config = dict(
    n_layer=17,
    d_model=224,
    n_head=7,
    n_kv_head=7,
    head_dim=32,
    d_mlp=576,
    vocab_size=6480,
    activation='geglu',
    norm='rmsnorm',
    norm_place='pre',
    norm_eps=1e-05,
    positions='rope',
    rope_base=19400.0,
    rope_fraction=1.0,
    qk_norm=False,
    attn_scale=0.177,
    bias='qkv',
    tie_embeddings=True,
    parallel_block=False,
    init='uniform',
    init_std_qkv=0.0334,
    init_std_o=0.00572,
    init_std_up=0.0334,
    init_std_down=0.00572,
    optimizer='cautious_adamw',
    lr=0.000839,
    lr_mult_o=0.807,
    beta1=0.9,
    beta2=0.99,
    lr_head=0.00532,
    grad_clip=1.0,
    warmup_steps=213,
    schedule='wsd',
    decay_fraction=0.689,
    decay_shape='pow',
    final_lr_fraction=0.1,
    batch_tokens=[16384, 32768, 65536],
    seq_len=256,
    doc_mask=True,
    train_tokens=321600000,
    steps=9923,
    dataset='wikipedia_en',
)
MLP neurons of a small language model. Each row is named by its layer, matrix (gate and up: input weights) and neuron, and shows model dimensions 16-207. Each number is 128 + 32 x the weight over its row's rms, rounded and kept within 0 to 255. Numbers have three digits each. A neuron's up and down rows have the sign that makes its largest values positive.
A block is one neuron, or neurons of one layer that tend to fire together. Before each block is what it responds to, as a language model described it from the Wikipedia text at the highest values.

Tokens inside stock phrases or table templates where the next token is almost certain, e.g. years of (age), °C (°F), debuted at (number), COVID-19 p(andemic).
L13.gate126:126159111138106170157126120072135152093103133127125169128122113116191047102116117129138105129100093148139195169066145122144097110083109144132109107157122143118120129115154071156086160106141111179118120123141181035133124091108098059118113113175137133094102080116140128138163054120137066110137140099118113175107130194127126135104112153102152103062086105091052138074121148120166086125158121139162128106073141135120129138091180140097159183126153138054208059147102161137129159141163120168100179171113073077150109110140135130198136132093176108068048121077152120158110098118112118169
L13.up126:089171168094148117100092112111148158160104058126106138139151167152117103108116134179136117138139094094101110160091150144135099072132137165153097083178120173197170157174145102151108116130091179110222175077127118150143185128157112147109097127135107123157112151095096095067125089165088139132107159091124120135114092134103115099080140159144087105152115129127127096123052083123139108093143152079135101106151081128158176086114150125136149133143153151115130166167068149150016125139171114161168128094119150105112094104140040107098165195097121114097139169101185140104133129145124162159
L13.gate224:189166126181055112082128154089115127124183134068110088143111128136137135149129107071106151174142137085133183160107157155105091117080141166142081155092104161187148198147081160143124142178135097153105148108067148096099091104147163135159156142132181148156159131135072143081174130168171132101091188091097105133170130154170165147104125150177145152085085083131112102098143095084112214093144093177137097153076123093130095112146108142143088149133127104088158035192146097151129066116104137139146183144106117101174079142129108093116100115100113082155101096135209123111135161128141100110
L13.up224:203139151144162131095176103130141101092163187128147145190161078114114143102173111086103133168149128069134182146092126100189059123141173118168123116190121148179128111118130151143151154190092109110168089091184104095143149062110162185149070132138138140138174128119113125112128109140115126155086146148106132077171116173138125121080097106154117081087083103150134103094162096161147114124085141166099164176100138126119079138123092120181099193170075082129181065158147133117176084158111115092142143120129148105128092117138142163115093100141058127134151108125141126164183157203080151133
L13.gate258:106130081092149125103140140080168197173141114121157068104167135114151081165143116202116168121088098175130173132109136094083103165088136135121130098076131147114107125103165119109222153101129132134081109131077134057152101165198104082145124128128111103175128121153146136090140124137131099182151091154128149129134131112181150162161131176120113127095112140129113134147115068061142083106183167114123102087148109108191132116097139094156093115175154097102141103141064090190177150126115076109137086094148079131148170153143078145152143128042161159136201097105159111120144173133139120101
L13.up258:093158097081159166128152075155062130111086073085156190104124124189143174101150143159117148113136096109094169100165101171138191125189125093147117130170134128138147142132109181166108088182119120131132127065173089169081121131161093134127099158093123149137212103131111124145141174096145172139152128124087100131123159132168144133151131108140096082067097111158117118110086213181102107127104164148116134126141091139082151069145144148161071156108151204105112083084164142102131117149123167171056143095115182131071080139132164128077133154158147142105113183165130110113145169170104095131
L13.gate359:122181120154064113155138114097124155167173145088170125113195103159109153127129128161153124144171131114111172186125133132136109100123146112136112111148135093122092150144122096166135099147077126189168092164097087096102102144138057169095098084099121138141122077136137142101150128119121127123181144127191127136185084146167159148098097157133135123046089111155068149144119048114077083158121150145098046117116053115153073151140064130143117142152095146087147156147091124101129162095187176211168116177138132152143163198099150167166081094135109142162137094162129096128127150087163176151
L13.up359:103108166127106093173142046088122129109144079113131151104119127170139116161159082163123120190153089115138156128112120104164102101164147122133158137193175138162171139185172150182136128098129130152176100157138089113161142150129121100105133111151063172159165152121113146010095097113111177151106175116137107174198130117119110151043139137183141155088115107131139129144105117132060117132123107143124102125154098100068103153098109140119116129129134118111143178152095148155100175126123132041138108097103121131138158156113080106097125149117143122118170134128140109148213151135185145067
L13.gate421:190132109139158125229184133149194158106105096088187090110134105142125178133137145167167160116148110129129129070166093123116063152115135136075105107192111124165147175097130168139150142128119121091154174119084106106092109089156102165176136146072151180166106156107140118114154142149101110203098095079167158202134105082156172119161117161081172098137159161193143126114106110130095130138170150097176154136092079082091119100155107144152121074153100101117183147157126161093112122122197118187121167145117132121159126121135140196108113111195128122100072128158110112119064150127106134074
L13.up421:138114158084135180193136103095074172111088108131098108137100129105211154158130091124142128151139168160087078155129134095154125084157132156055134069154117186151115124139113157161147160148124120174173060106068117132141160171162124144094119137126136149051119155102141165108132175134121106132088138162104100122133116174118125153136108133098147158126116154158130068145131137127081182144136176102123136100066095163124088099124121137146157130124096065121107207123128131158146146059108114094078110159124119142101138133108074111135220154198172161138137111000118106141095138138108140149
L13.gate436:189158128164121167176141156082075072132180144135136079121122143167147145161137174160080109095080149126084124135172145052116119104097099142113141134113041162123098131105084165170149125152154099125137156145088143143124055101134088159098144155158147094127130155118115135140150135166093120133143147141106196089101138135144200142127102095123147131121085059106103130151163101154111090126121192139157164139099155100146171116115092150156110163135095135090104170133114125141143083085129191082193132133173129149181102131094046112099113147158198096152114137105120126121115104102170127129
L13.up436:188130150153121148081133249104177159182122208179114128093097150161169158104152149132139086117145133113133162133120177103147130140151154066147147177135086184123104191103102164178107102164150157131086126134134126069123127142099137134089123155111118123177087086144136151190140087186122063186135147128112114146107104131123121108081129097147129109159084148136057113141141157153131165138124153083115073116041107135114077177188137104144153093161133069101111113122086085126163173145089140131163140149115133068144088132136120155086093193082175130064109105117109165109151102064130143140
L13.gate494:167146124129146193075162184135195106131215156156163157114130142153175141135126114159130163080130119157125096106125032117128096103158109093194102118168107142169133130086159100142175137195064138176158091115142105081144090142101191149093145108202090140084165156161130142121189107183103117177147070098113130151160152154170125109178070111126072113138095099139142126106186116123095101060061170123111125159125107140148146096151109123107122116127120124046120100121065144109108121073145114152131115152135093171124127123141119131158153105138126116137186157102142114090175115109111152070
L13.up494:139193120067190050105095124145096072133156151100086083101170122119132061109156137165136152155188153139092170153125162104112117096154164123132193145159157092128127138096163146135096131104128162175173083112128081102099152101141029177152177096120126116145122111150131146143173036147126129149116126132040126110106138161131159144066110189114161153081079099139078150127112069163100135040131133154130116105135149131118102122100179147131140087141157134082124127109128128101162188092088047101130098147063127098108145148147119155098095093111138094193138084178082077116155116154140103127
L13.gate571:154136139099100118165145178182093156129138099130141165189195113145053120129147118151095116080160133080142125190100083096110107123082153102152102205135155114109106132134120125170104124144125106135135078080109112134103104144127166111105165106145139130152124098163104170036145135059149158165100131132142192172141137174123111097127108153134161142076155073194115159051120065090149105109123194137081115156115045121133088101172096128086133123128097167087149150161086129091102128136114149141158147101147143170135070173125126098168079107095114165159095092062188110159100065117096170104
L13.up571:131157137148099122159139132119146101141147106127087114118104158145116120099190132145081116095170114083046143125125097096127150059121189076127135155146139092158157142145105151150100153106162136096204121088120113172112130122162126172114111140110118134198140142118104165099091176126140143094077176137146096175139135101128107095193137176137144115161060115106185125079038132181116095089096186090108151176126087080178110099042116167127106138131140133113091170181146167132154175120153057116164137150189149174157156090108151159151142092058092186096117079130164082131129138087151123138

Final digits of numbers in climate or census tables just before a parenthesis or pipe (75.0 (23.9), 1950 |), list commas, and the word piece stor (stores, storey, storm).
L14.gate134:151116082110076143169145089117147083116158111162149083157164116159182095088133157102187101098158166068115149110204098137112112106091141115105087143194147124107117099121049131142074192159118112123157123108105088071179112104145120111126117066103155101122117148127163055074155106159071101155161119160125094098188156129113112117163060137088066130098141076071129132129104131130194150070114131133124169159161135098075142142158125163131154138093088109070157137091116108131123097100187127147104148166074155087149103121118116144086148076110155129143135078136126128154217152159132156184
L14.up134:177154151149172081130111160183105171133098086159166117052119117152120130143171078125140094110156123097080138170141100112139113074164152093087050132133158150098157125085127112134115119100074116144161121106096144152092115123062211105073133128114161093056145182120096121077154125065120111168125145115160143136145156111121101095119082130167115117161136103110114129164117122165118056165045148081118118093146118147098070124175169169079127095134138158149149204130140182141113124138115130149209099126191110098137166169136120066106125105098128134174109127113095107139088166097159141121
L14.gate167:123092108097130128162169103093160140197152146118122112139140197201151079131152117126111102114152105148204142108092117094101102117130174128163140133157144159136101208147095154122153157151133125109152122143162069101086119131070104105084176165163137145117122086089117142082185159098129095111149189098130213102130108220187164138101120142113156160146153166134076120122005134135117157189178144179129136181088136115130092097152083155127090147140096102089156167126132118119067130110131140135169123130098157130131108148079104131152105164108137075074124127108101209090155130081148106159
L14.up167:155123139100098140162066127163095126155083102094188109176152141160162136156166129137145156135159078104117131160124121101136144088123137175118156118160099156088170116118137099134171186170109082144164119033079133192097139111111154080129103141140104096163168180079072129122113088168164141088113102135142159128114146118152150152031090107065167081177145113115120071077140118122038210102080126087078133188084113105081149107148103125146152188193107148133033138119061105137104121133089173120084141139125127164101134110103135118166170142152141141127153122141126103153162136156160123137
L14.gate259:126099086139118139095165167102085163153105079112154139137141149128153178161099122168126132139113129183114093142156114112120133170189054164112064129125144139106099144140098148156183117119176143164147129103108149150168088140127111071105127077121166133180074194131093119096145171166135132155092151077141176140113160119134146160147111110099065136129212124126123082147115095090150086060103240190171127180105133129153134120143126154144147113169106144137106084114136072097158133070181154156127143108175125184156085123087154122131157122128115165187143183073168125123168123074155099155
L14.up259:110112155078126100110132092122124145116127162105199108119103070128135122068147141114111074163126123125092201128148082122124186143105128082109133175164160076121171092158046107136128207147124120114134176108111153133136134081170118138101085078233149112129111098111086147074101128114018121120122136105168155106121156138125095188068115138129077094139158122098074178144133112092158145092104136128123099158137151176135150142139156117149152145153118140161191175150162096095113084105120166136185109177103150118144116189089154114124092217132142133127103087156105122175157103131158154066
L14.gate301:203124117112151152168170162116135056160195177102153123131172086173166163117166092146176138142113142123133097129139157091118106103133090125130121160120043136151164157136088130161111200125118086149126088128096146119108132107100078170156100147153095149109141136107098105136113162184157093157162101145149170138178114152169174116145090115096129080066142102083090144174165111056105059202084162123149118086120076116138143115141121132123145141179120164132074093145085033157122111127119132137097115127171120112166120127075089090110158115157160118106208057105114112135160151088145178126
L14.up301:148126153134177137117142154083165125129126172198147162095169117144140175157126120123146141184134173118125125055159097092101180097180195139153139119149120137121147069114089168106158099129128105145129095144129120136081112130133124215117155122135116122109093100112138207120136123192072139175110090122157142130168108136086160143085113085070103173160118072179169102180128115098099081144104193122096163124143109072160191082157101132148112144128127163156061104173123057102102088136160137131141066140100108128183165166099095132044131129092109141136103128104135134078122206165156147124
L14.gate341:156097072084114167143087068086128129126176098101125102147109178133168115112153163102159182174142133129136104158119108082057097093091116154105152119089092165162066169125139168127171152175129126127124121156164137120085090196111124153149153162146130188145120111130110147127159133126103134190058155091169139135091127132179141114193092150140178165118140147135074121082125124085122203120090136142170127172122088167137124065124118130114113148156171159069166123133111174113149158097182116146175193173170152107150133112129146155099148148118157102119228123081142132066155097132114098128
L14.up341:152136151124112142119154143105160139071100172139186173083126106150128085152136124110129110083165091123165154079099106135165142123125166157155146085173133091197125167107092182138106161129102105145181164108150125155124136145116191166115178190149148104123073165121106130142114102081105135119119112121175090182115140170126166217123138072107145097062129140174120111095136151128111156146126127152129177096079082119197139098093100125123071149107104109082075092147156179156089184153118140133111109168120120118158164135133121102070176123066130102137095143115105115119179192154163089132
L14.gate365:142171167160126129120146157106064157156174135132137166125112130178111127130108132186119063131135125153056119141105088078103138158100124102094131178117136118170172165148078117163114120168092129159130173078104113143087080148153099124107092115110128123053183195126132101129140077114128142133177131125139150123144097099058092195126142191161084116108078105095070118111147166083129118167113131106110142130170118113090139103164177105186181133159109152178122098188150077107126115129149149147188167158079093142138068099180180115124155156156118098183135133090120096113106136098107178167
L14.up365:092162098088165148101152088113137145152112115169103114104103166143170136090068056139123084059101143154148125134145179115137094126138118149182109107146136147175117178103034118116147153140155197177145153171080094135127097140101096165136148094102083197117098145088117107121136170152144155114101196082215082162100133115115101087134149138164143077076071098095126101123142123101101124115145111153114139162110122118111103117178165141064078117140183118127141102114072133151105180128101088080190139089122144187131120090122142138136106143079124077193093166145143119131072107141170118146
L14.gate435:156143140101055125129112137102160147129126139144169070118164087155091064087092150226068068137146108123156137164106156121176142111073081178134126109108164138147120145123100091141097110121143147178113174146155190182133115104167101125097103059162177113129094178171135082131163130152141074099105098120118141126105135134136105153117117144147091070133088116134151123169100082110152153094104133106167119137126134141122086157126204149128087113086125108119222077139086104133113105151123090125197126189145167158106122162140114152099109160135138078130137106129159102221171056118148182116
L14.up435:202095175076179085136129119119086156059136141115140166188139133117083102040117155150139176148143187159174109177153101077091148124125081076123161095146180135105172108151060158094109167161143100122156163151107163069156175078107151151153055131153101159125118129154094156152141159167113115154188111146104065134122147137131145124084155156151103075136066168195128078120110180121143153145097119172131133133149106109150134130110114158151185178109136145164099102136152101079129101135147076133110092141107131183188134069154117104127101190071139100163151165067097136115125126080093072124
L14.gate558:151115144085128081154198074086119109091100094178155094057088139126081168167090134121166133116162135110161121114160138114126079091110116141104108129153155078127110137109124100164208105099093091105144130096111162138147162161157090161129174138130117163130085124147120153146151098108163086142141156111095115149134139145178108109099122160152102155097099135142114073156128125166116094091144112122074149129084137139125156140129114132047155102100171070081155093159146117125172158101176135161070197154104154220118118172108168091135124188174155106119149129110180115108119044128170032118
L14.up558:110135122153153122130154158137146173086146118152078175181143090152170180203131089072117080108125098123103123098110151078140132077156176094150119120088201141150076143161070134113119167154132098161213076134152140127152142166116171121139204141136102116121147115086086112119161094179059138111095149163089171105123176126131190159068092190177061166100143149156223065095105113173127113171152124147117127136096183106144189153128108131141181133171128187116125128175096118070152171110127094137092115116127127095127077113086123128111155152137151161167138149111149109117083121133139082089

The indefinite article a, sometimes an, opening a noun phrase after is, was, with, as or a comma, e.g. "is a musical", "of a heart attack".
L13.gate100:151114135131133080151155065119127148138154092190135077065114083083151182070099190160119084125119082154137162169092094115054083101155141108057105086117106139149135130169123134184182142143140092127144100114098139102127131075181071115082094124142124159129136178103096137120142196132104148086145084159114142111154114127187134133085119110134158161033109116159150120119106123094125101163165092141197129154086101112138190110200153180155112122055174082129134108170110089103079094094145119164099072155120147147137088191139118118113109183160128134123120100095144099131100159095170137130
L13.up100:084139093072116096122181158115121142152148071110118040141118082102168143102126066165169150139153157147150172127167124143130108134185150140129130141119132162137147126136168132109059180153123113076149094155133114175095080139113153105083105142150108119080118181149109103125116117115089128134161145144126197110155056074092070163077122160107165078177158139121114113132150116125108195150124119123124150124093127153042133140080206165144167172099123060123132091143174140066141168184150136133144149101121173164086118094113177071110177149135128090170133146095162067102152142091109182080
L13.gate166:106183169144096047173177100145143122188137157109066088124165144165097116136131050169127221080180105171122093119107100118148088155135136185111108128115144147162127114052077168174082117112161137094178132128089095102157157110155154114130151147103118096165084108098145111151147197157166080108166142150148137214130121104136122122109115142158179115144108136150095125163120122168128127166207129114134093154132157169101193177120151133086112183090156139115141097168165145083144115135148104150155108166123113121113090165099160100176115129174117129185128104140131149122121073097163109137
L13.up166:024109126125124136137141141144121131125099066112103083163199124098153105160183160136198155112124215162194140087160088111084133175117114104099170081151139110087117113120107122126080114057153132073182132147088133098093149180131119103118041146087110137138093142136122112153120177168139109117121151106151105149109119131106054158094142154178090132132199161150063108119124130149118108169139114146099103150119159091136161099109131138137057111139160105117101139068140113184151134122140125180084160074155129081069113107172124160123095149150144170140158123222137107116127123120138054125
L13.gate352:124161112124105121104114129126110135139131086143134104139149084083107045100186120075124130097158084140171180179077101113155130116119092148076132100140136146115138169097118062182123141162152107059151144130024160062168150124136102151119145073117102160097125111189192129137121120099147173140109128080178159157163138132150156085114128111158138115129121124120086111070102105079054157095134142184162127095139117117058151143117165196074133123165172170063113100166124080171100101105161171098150120114136118113119114099159133156132121122185121091153136051105139116114111105152114123091
L13.up352:129105094168106107114108129086162138113117129130121104103107030102139136069135105120137089098148107170139193159147157138120167148190069114151143049109152080113071170120150149185153137136182127135126106149111180106136159174112187121101079158107122096124177154102101171113102148098141109140130165128111133136160129119144091167134135112164102163103161200114174090073141135082131186148155160166046105090091113108146137108131160148121170099123187154072121120172119103181109167081089173123139129085139132114087123116092179094106057092110085091155105118162166169162079139136188180093
L13.gate381:148133107115085104102161093140109172096142117174131061088129134149135069082131122147097121104148148090094119062090155148090102157140108143177112171119107101112143117134151173115094119121173118114168109155105129092089157176144158058139140089110145108173111084133159120111130112142101165180110145018139145124113126162124129149121157150133117107142093102202131162109102077127074197146139179118177121147080190103107156170166121175070117122064132092130149096104093093150161087163157103139144110146177095099137145049164104104108171155147125136126072123109112074120133089120123166117
L13.up381:098107102163087107122101178119133092159106117127143114136106129137092141147165123163180091100099120133132135149135065112146152141167187129097161082173193083138105122174144119171161124115148104124149112108126134117126114135120153145035191158133093139079113136147083126139089165134161143065073124144136165186149145108133086172080159161153138179111173109094114121112115172126104079121138064153065098115138130178134077129118103117161110107175117093168081191149128187162112157164121220113174132071107190155091109149112123125158146043087146196121088117169169104123148181158120097109
L13.gate411:165069176133123134146107126131136156181132089128131059109158135115134140140076100095088098170126136179144091138144131070113164116150161189116133130128140128127136125078088113124180143148129110113141122144166147189183199087075162097114138081159095118151136125114175143134115111119069115122101210170158139151125134171149176090157155116088077112082120091107119146036154182106090103150124143120142198118067164142085095192192148168113123116125109117125140121196077132170116115092147163095071113101157104157148177162106066178122176117159128098157129089118161143146083130149156163092
L13.up411:135165168151124103134143126121112115159145063097138107098134154128094145092172161161108127144089122137088101160140071074098109158087177166095090139143155127175170123123147096122142154131156185102172127093154216194122115115140122100172176095112158053116061141106101134169128146163133112042105143101120219107118098143097150203104103139115130137150159188140100100156084154156061131159112173096164138105089134138113153099139175165159170135093197165138105160103202095160088119097143168151139102072062127120095117160152127140104107100144135092138099104130115121128125136122166137151
L13.gate470:176140126131120134163107115136114182078100091172102162186093056144112127094136132114085113118152089154125094138098099070123167115163133208132126134133173106145156129070100103131137080151160082123180104065051104112115151150126114094097158128126159140158127101114068155086142125088122160090141172075088164120153164131102131204181111110140167088111085120148156093102126162120049098128156131152142104120129068098083125123175107170139107153100076136142151099115136106115060096141165150129065111106141196144086104146142037105102158117113145139080111113113127086068191116049126136111
L13.up470:143137111106167119115168138134064161147152119193122109108153116119159112170128142182165095080200114168111195118129126182141157141098085191116133130116105105143112127106123141176117091161172123125141075112139107120059146179133145118130185086113180097109177179113186163151120135137112157170155171149138148114131068132158120099112093124127103095117105161078125146186113171088126126156119141129182151109093165111127193089094147125112151094100071034086146108186125088070163149123142141138122117184150085083146140109145107124107090086102166080141129140077161107138109110092078173155
L13.gate501:155089108131164089146170124158133139122120131093096110133161125087094105068090114157071086162115128110167134107129106110154177152063148114091128162067148086093076157071139082157183155162097092139146154043091113127158152083124155112162185143129077148140083140085181083079151118215076134119117113123154141196226126091124097112147138142132092086149088152132134128091150107084097126138080106143158174119105127145127151154105137169114106149127152123109150137126124114149116119107187106151157150156133136128111170119125130079128112156144136047126159087094152116093132059073103144166
L13.up501:114125116148118131203086126158085142145112068131119121093002158115082180164105105104073135089167064125129109125109175145177167124163125132095126197114062123187130134146163070152100081112136167129156103100088162137133131131145115055141071079109130131090098175113107105134134152108123106099138157128142134139108160131048120156134091121159123131181149104073219124126143168067074177128108141108099098182116140089118198142110092114141129115091105116155106110093107122154123122120136175097095144100188163093143121132113131124138183061143144061152113143127190092113129096152127125154
L13.gate516:176172127076103131142104056121069159139139136109133144222078136135069113113132120117117100127127120167111103173089104118151151133140107154109147155130153111180101125140088104173128070145163120133114097099116133133155162097066098134143146120111143121082152190101156212144110119105101177100115099114119154115155136117117183119135131114191137098174134108113160157110147145076137126161133165151158105099103110109116122106145178137141074188114143173114159164124097073173083116139117120085120080099135149117097120091108111099177099114148145096157133085118186134047090113135089209190
L13.up516:172137112149118123114151101154181101179122111080121093080133108093139128131152093161146150080087110140144078107129069134112160146164139116033092084173112070103228104113140123128162098084172102171160115122152159141096117143104142099130120103127084061116108161076114111155147092127114107170098066102166129195066136121083088185101101138145137122134083138130127084161131151159108102106131141102110147127130163102066133157099150119113114186107202059113099124148089117162142132119133117116109176139121211143123120173118156104211126136153141155124099183160109098174073147082095077133

The indefinite article a (occasionally an or A) mid-sentence after a verb or preposition, as in signed a contract, with a total, by a flood.
L14.gate26:173127101095132122128098159116161123066149099180145150149122122136136169131072144081120084137110205139075094186126153139117134135121130061103125128092136142107065162094128107142116115077148137132049149162078198122134082133113174172107110146081063118138062080100182124102147149091093122156126146128161159179157144194167131112137145138096182157133144175111109131096107073082129089089093100141191145136136190149136148131095105114085145089045090153184136163196173116158152102139163162124136074173107134122147172108111128128154142124129108126126167080127096084119074106115152118111
L14.up26:124151102133092103115173114166147156134101145123095100107112187112170141151115101105126131155156144139096121138191105085057134132122178095159128131081156111116125161099081099150128132114183134137102049155116188130105094134116105131201074151094159093149119096070146155066099176151110174167112109127206145128116124169121118119148143166154170160090140106137177117162090148115177106130166131131115042156105152107127157105124124137180134131103109099079141126137100117145139120159158085114160145121130117100148137154086167146137093103176122157164141101128143099143138150085178054131
L14.gate178:083183182190103050071118119103126134108132132082142102122164160114097122108130083121180092135157122167181122105192130120086150142119187133096130079132173131103115172135133125123142108164139149132155121177169109114107156185083104089114108103156135142131144171100113133165108082134160105115200122108144138173174075111136133129176169131184145161141152124136133126104130112143063119138121139070083070141120155131138128111118194099074084118119164122092105113125050126100115102135150152106138152089086174175157120160098140154175162130163177166098140113148138138119114147090143136137
L14.up178:148112091097124143146068171114052119123094115149087159142080075068169116107121167151116032056130145159131132142124153143140116109157105165140114118132157116168161139126120111149127104125081170148143096060122178176168117161130125054107109135166130080105119163148121112114135119108129182161093198094144157133151108089085136109125112124121133136104125099086100030078128168104121116144131122079124138140119089102109139155126228158084102109095127130192111064140134142147102152125094163089133063135118119111167123136141072118111144134106070085177138115151155078177165125101120156116
L14.gate200:082105138111131153153068127125198156093129109162139158087111086139121101139133136109139162126180115185084155166136091096170127152113160168141079142141078114099135140088146167135039154124110125085155069074100163124124094128157133141146161117077071130137095195108102134123150136109085175116087109097180191142139117148130128148125111120162086126149139094143095115150150124111069118149148173042194126099133173097134174088116134123149088169069143093126156104089154137139111126107166108074141094128132178132165105102133109124164170144167140082201186140151125133104179130162104142132
L14.up200:137169169121168090217175111079136143091131113107143095159097120157157112081158123128078131159071139145106129144129098086140166148111136142129164120124087148127117153089176102102155203145140137218109132076118164144159138129067154160086108099110114113118098173108141126144096130128124170151079137127084212105182159169190114153139141113142107132082142126121123133126116123150096088141169153111147126116141164122099112176102125140135083052129060052152192136139143111184169199073135125122164118154105142158166131122147097135120123095100112116107136065120148159166170161195087162137
L14.gate257:124158119105149134124156084122124146095159078152107073114149107106151134184130101149114091107179147095116133086110112112088152092116111094153153045154100122128112161084126117128136100129179154141105044180124137114162132101116132151131201164141107103115092182093179141075145096095106126083161117108119139182211169115195127115100151136124135220084153182138147148111074138127118151113182141127129056118118079139171153119170170106176080138106141116098131108137154092098173101109109099181122120081055166158100154095168076108109104163158097162155173117186145130130148129110148139134
L14.up257:125127134090187123175129145098077160158092136104120119098070158186089060110128146112147110108172100155122110143130139207125130087186165132173093168165082147147092117094085135090126164102133201176147116117160102125111110129098140121121188121087088130125131200108159147119128149130148186123144119139199094098132170194199127097132113126058162116169142137128128106124228123142106113105103128097131162087081138137143192138127152149172157149086095092138059123098145142115149102154101119155123086115114095091150123111174142142146085058166073143158144132136107126070191150148102179183
L14.gate354:098103129155162110151176108148090154146166136085126108134118134131160201095164111102149101130143073103138124109153061097073126071143168175105113159067107103150139112173075075122121160125115149146144070083079084159145071075111160162151113112114031116140151129133129101092169098141101143087103137092104115162174100129155164110100157075137153100050139149112134091087111157118089109137104148175162101077123153116084116100169107142105064100122157101165150103133111126046098121162157156086083080147153125173137109130107112102119143114142110073177142115132176079114101140172093126193
L14.up354:127187109093059095114152197113079131104137101184132110080063135065110138135095132134092143090137146150112105101083126091123120215065138157137140150090136133088069165038175085100146087125128179145135118153096153094122116168102105115126108090106130131115139137109122120175134085139107170125109151145173168135137078151101124118111090171200139037152106103138103145140167144101105108119137113154177145169096159149131121162140143146113109129109104086126215147148143119170105121092145141125076087074096160123093157114148133176097107085117069157176068089155170092084099153112126132129
L14.gate360:148128090090125111164126086112150113129139138162148055141115169128095143117159108134175107093126164150102082164120165130124120125094102180147135160122174122125143126097161152156074127118105155158147101183088122180099117131136125123124158147118114096149132154123136081106136122131136138140116219158188177138144127175106070136138121078149144162164166160100160165145097136123123096084113078164150171149140131085140150124101166164132143116087100113205062108107089112154105153091162134107166118124102154162153143184132117079118181122141074133185051058112128139058074139126156159132
L14.up360:111123148047094157154161163158104173080179145053119133090081145130112120115126079145095118130163115138171118173046120124110131172057098110204146089112160146136103141176161152112177114133135110132113144147161116156147150107120179115085132087146058175140091121125145076188108115098128136162122183080185186091105131134094163087124129064108173104097070140119120114145128147098123095126166117190117184121092114143192177161062124111089111157129118115146136124120142081174104162127159131118164170148119088118191132080105150093162160118125175168142154090084130125138143125165099116139
L14.gate417:151115071165095112147134127128149169159158114075142114126121139126092141084170120148093056120189169111134154166127097118152163161126127141137097096055124117126126147143081108170067061164178195077182108160123091113090166124189141045127175131146065147148054168154091072110127170100096143150118174126122137148136089104140131175101113090155138152137148113125187145138087153149114174095178166115148126135065081104116120128136152122127070133127138136085149135185129133159122126092204141119137173147103169192158140147114120113137138126174127116124153112087145152075116118115131105080
L14.up417:126154158125181137151168124107129141183102057073117150122180137176133156081154127156131113152170158179175101200154114130097152119154135143181171085128154130159148113136083093130093141124123151113132094156195117146119131151117056086162155150102094141140116145141084089164113090152105146132151174140122129132118133124079124151129101146147131111163080087119103171138074080138104192116168092182151149105070130072151150129128149147145077157108149124106152146148073150147096111168162141076168189191105152181145146136085140123163168062156107119117144180110125151087141179109071097111
L14.gate484:136116119222165143154124103195171105109143164160185115142157108141117135127154146127107146130087040135153160133113064086124130126136135125093138185170071086146133122112165127130179173123137138060119134152119137070105117075082142109142092145089165195099136211115137137146131160122083117112155102116139117104134101105174113082127126103129104113195094113141136115111133125165138141129134138100172158136116132145135141147146129158127149104104175173147138094134175076131061079113154109094150107166106152169184122152167052122148079106212111123136079093142117105068136129107121153116
L14.up484:156100121131120084135121103129132144138192138139146107128071118104144151176113138088135112171112105097047144130186129074125132137105104088122081156085155150134086148164102110169181160169128158155118119154081231158109121095106094172140125111081131135141121156104102142140110121097108115173129135087069145196150138162154137111135158092093102143118070089179113114130098153104149172127109141139075121116108138130115092080165135171167080098090082121095132137217114099146124102114115122090177107151067089213144160107148142154151121177086211106130177115072120114036085132160115129164

Prepositions opening a place, time or circumstance phrase, often sentence-initial, such as at, on, under, along, before the/a/dates; also reach-type verbs like reached, reaching, caught, bitten off.
L4.gate214:038174168111108110112187195137154076096125136154122169086091136119090187133154140168082070089166111092125093033109092100154082119132147132153160176165136103127130124160137157146132143111117178143129135145086133095112085136087137135120171138096097123134099120095154218111124155159070161119084179087124153122107101089126063097076181092120069148146101093114157169155135104117069096153098164157080123091175102150153156091180134147190137151164123124151102170160150168067120101104134192190120094115147114153097162097118129059148121056128117088070106110160161105138131135124158156126
L4.up214:124136097121139147174115074131075148050166159135111192101103116083115074096207113103108124095101070143159107066056117111130080142070149155112108187180137142103074125128134115132151125096103097139102140145148132091135099182148130102132161124092120144153065095094092151127151112123138116134128146097082129120200122147162132144152117139097112140144153099149094138059117095191117113138098166165087186103131101173053104120175119189113148119141095149056108099152134081159210065103177099111137129128153106147144072087141168129169162059174112111160152122078133080116137093102111147116

The indefinite article a or A, mostly after prepositions, commas or is, as in in a clear majority, from a pumping tank.
L4.gate524:143212155166099158160132098145128153159149146131092090128113163148153099142159134113151118106168076139112108153105084089078131142145146119187111168107148125069112104103070050053156150162187128112134117105080181092140149170051128146128148136133113108129118116167140130113115089110107101138104154115151130098081126132167173098084127150141124177132150128165122139155123141112102131177129125142174135139079165173182184062097116147098101122075139117097115094103101144133114109066115095146125086189114162179120176140124119073131089080103138154134127132065125111112111068100128100166
L4.up524:131127114141176124081121128114121179092117081185196103139156152055080141097118134198123102102106122127118108128181077164080130149131162130110114099099051121103130087151102075103113125152186122124140136124169107153143104142132136100063132178137178086089151124129142131173084074093134107061108145171128119134134161167103117118164151208228081090152112104103109087125138154156112126166092125149130116104122151136125142146094118074137128187063126125105178095156153140127125087184152154134116131142130161135180163145078185161109065117192102142146130108086164096141156132156138107160